{"head_dim": 32, "rope_fraction": 0.5, "doc_mask": true}
MLP neurons of a small language model. Each row is named by its layer, matrix (down: output weights) and neuron, and shows model dimensions 128-255. Each number is 128 + 24 x the weight over its row's rms, rounded and kept within 0 to 255. Numbers have three digits each.
A block is one neuron, or neurons of one layer that tend to fire together. Before each block is what it responds to, as a language model described it from the Wikipedia text at the highest values.

Description: Day numbers placed right before a month name in full dates, as in "on 14 August" and "(7 March 1939 – 12 August 2019)", plus time prepositions like on, in, during, since.
L9.down310:146144086161157099119139119091067138115096100087131134144162142080112147115144157144129163140168147093142115135148128160133078159102141118130154124122152131160095169173162135163101092178143146118115071124141099117115114121112149095150175135129129175146129118101118147115113164100125109144187148131133113116130109094127119065115162109126116134148139144168151162112112125152133155157159
L9.down414:154087088106113071126110124075139089093096140157127107074148097101109122151134080125111142145105151090109142105154196146206121144115116155133131161118165118106147113168081126106129116100108119100109105164196145128131145091140134165121121144155118117174118124148154148135150133136170090152116154088141127143092121127124102125155162111176138151139142130135124127126159160117134149145132
L9.down733:118130126112159125125101123123144168105158072126122104126109127139105163144169152153167147123134166082139124109132122125165137128144140141142104175104153147115124157168077131056143084125116112159157151101103147148094156116109131132109129138132053121107107119135120142146096126125159128130158097161101147092104142120147106112162139151132177121133168143100100129119132124142113119108136
L9.down736:104086134127149147158109165149120141144126124116087144112109130072153112151171154101119118106149162111120106119139120190109149118165130146138132154104142145140129142135125114121120051108138153139136118133142150078126121165154130133154193121117142123128111084105126116154144144115172134135154099117104136086123132082118119121100115097153103135109164113130096155156135123117134147143160

Description: Sentence- or paragraph-initial prepositions like In, On, During (often before dates), plus of in the end of, e.g. In 1978.
L2.down92:135114126135137131116137138132164127110084137149131175120107140124137097178114111142095176140155153135125114112172157112120148091140083169163147085138141127129132100135147171084111107118158102166150103144166117077102132128098125098127137085140112160122098097111133120180132132113168092127175143134172098177119095150122147115124152143113106133064102123137088121123164084181118178127145
L2.down292:091146141140105144100104114136135097120136114144172105155116122115142109133120122078157132130140139132114114103149113115135161119087112150150159087150120140109151120159134167065171104151133122118147090099078122086164121112123167085099126102160155169132141132134170133164134095176086119171097093140098127184140122117145195121110190131093104080107128152129146174108095155123128145143142

Description: Prepositions, mostly "on" (also with, along, of), opening a trailing phrase after a complete clause, e.g. "Ireland on 7 May", "Walnut Ridge on a bypass", "winters, with much rain".
L5.down218:104109138180163158110089061111118144120131114167079169114142175115149172106094087146150139126100171146167107138111125123090179126099113133123171123145163145150075134081134157142134120126150107115118114152132108089185107128098143145107171147146101148134117132140106153137149104123137117133148150166093139144149134062157099138134075145119101117052133118102101150174134088149151152109109
L5.down368:092161120109157175140174135174110116068099135151161117110113135111131104137137095092091178123133141135124148165148134175106083078102122135149140118110114116160119128115151176124115130114117107057138145112122137100144128110079139090143109123114134146186098108120111154138117134151189141106091125113136102132127110097162141063131102107149138127168130122118109088124112105143161135100139
L5.down450:108136128151152107105129140129120136115112123148142113151081142141131177130128132126118147135114122077133144104152092143078105123137084126153150060133154123125082123154131169102120123127140111147130092121042160115149174157108170111169168098093116159131111142143130117138105141123117108130132106148083102175110148152111142161110146151117137127116179113160050150099185092160160142100118
L5.down541:132119135143129142136131123120121151124115092124140113173140116096122160126133116181117132132119115116075157125151119135148063154111078112111121140123093075131111125142161112106132187100114136104135159112080111121136150089125151126109125096122146088145136131123143129104165143091161163132122151115173107115111141177108141155148113094111130087124132141141140111145161142127150160113137
L5.down565:112100134142099108138125158140158116151130100133150098147119156084141156122115154147117170153180121149122088090108088114155141102109116183125121120120124142122132147172121116094115149134153140106163131152152109141101163125129115114109117136144139155123124170136131123166138152116145102126096142100152086109145121085131102090139154107132129103154139168130123112111110179106151147120130
L5.down601:144164147127117089142162088150152107110160122163107100115092141189171147088133149050108136103112178126162118131119112135093150108139143131112151104142113125117129118124144095137127148146127098144135148183100048105136124112075105115093063149155088133153157114131160167186134095139167126122131212103130131091077100114114173156160168145112082125139142122133098130144161146106125102118139
L5.down727:105120148103139155114149138120153126097114131145143142139069085120175132134084119104143145133120102148133154135146132100081118094120143106122115098113107193166099138154180086120116164171159163111088085131166152097137135100122118120148170162114127120115099111140134152119097131150107091096159168142152151147108111129134147128142137132117088139110129121111133169117116136160152136106116
L5.down978:072145124099143060140179162059080118116115132157114160088121140115137138160082085148084145135115144121092136119080134104158105115147072173144115123108140118129144101145140118123149188130134119117142104126153130104091127176144147119159144144098153101108155108120101151104119133151180169140115158128136128095150109130112168117167090122115123147125106150151131113129145141132145113088131

Description: Comma or final word ending a sentence-opening adverbial phrase, just before the main clause, e.g. "In 1838,", "Since then,", "Nevertheless,", "Although".
L5.down124:133154136091116105089156133146154124116133161100112055080144145121123110112121094094123149138100078178092120132117090104159139150157149124123107153131110116099115125111169134143164126110135139119135060075146085123118188086135159120118098156111131088101102115116120106159153153143154139164127183117123150129139133112123164139141111102123123109132120157143124141132109129149130068132152
L5.down281:100171148120116142113130153142090154118117130114129082116149171113145127121083127115126154135141101161113126108135056139147159135144130111124128141121143136102136118149153115118167156115133163112121100109121065091140167117164100132119097158156179093120127157119177127153112144132149184100139142112153122108111142107117139141132116098148117117140109162137126124137107143113078122104146
L5.down318:156135098101120091107148124154128137063131118121090098124131130098135131138152148122112194125092107157115133125117086150150146145112114109124134136169131115100082137102175112161139124118104169096117105092157121111143166090136127157122117159164144094139082138123124091141144114175136152165113167117134129129092153140129138117126100129067101126114119137155131137112124094130180126119109
L5.down604:131136149111124169137129099159139128172111106084118090123122115148131102109143139112130137136121137132136137149156120118136129183154109128095117138089147099142176125081159139050114113109122128171096121105090117181173094124115138134174097120112092092125154123131081126098140138144090133134147107077159073105130161134120175100156157110144104180092079139126098089187084158139167117112172
L5.down761:091105047131144143088074144087158126134125124120085148151109151140128155122130150187139106147082138161107128166143157132141112136140093111162105130142125091150138121119078137166077100125135145144097123176163130149128122152126141135141115109109061150139118111166131140139154168111094129137134126146116132145082110142145173109115158105118108082131114151109141116137121125107138121117131
L5.down901:117151088098138096071142160112160134077136134122079132083150097116102110100145110111079167143079136136112119123124076165117139156132177132115134117091101097112119138114139130155152097125102166095170102119154145111187156122134161126129141141112129117113098102142184119095137125125143137135103181156190130117107118160148110147099106105120118119123136136147164116092123089142145108089171
L5.down1022:168168150164143171126111157158115156130095112135071121136136148143131109144103105116155135127129076112106129080093089109115151123119122115158079127144120125128132141146125129094135113141112144186158126106119108125128151114160135115140128121145174154151132155141169146109105150150104119111126124168142097123137109140117153149113103110119147092087114160130159103094112145128100128147094
L5.down1125:145156110119159101121141121134109147058098152135146163084164124145133118123129132096147119163137118128146174087104097144169169141127142145139101150150106138130139145127102138080113138131137174166163128087149090093117140106121135139153108143126097133119114102082139147142112137141131164142155119103124130142124149192108110166118181120119130151157113153122164145089194129109125114146102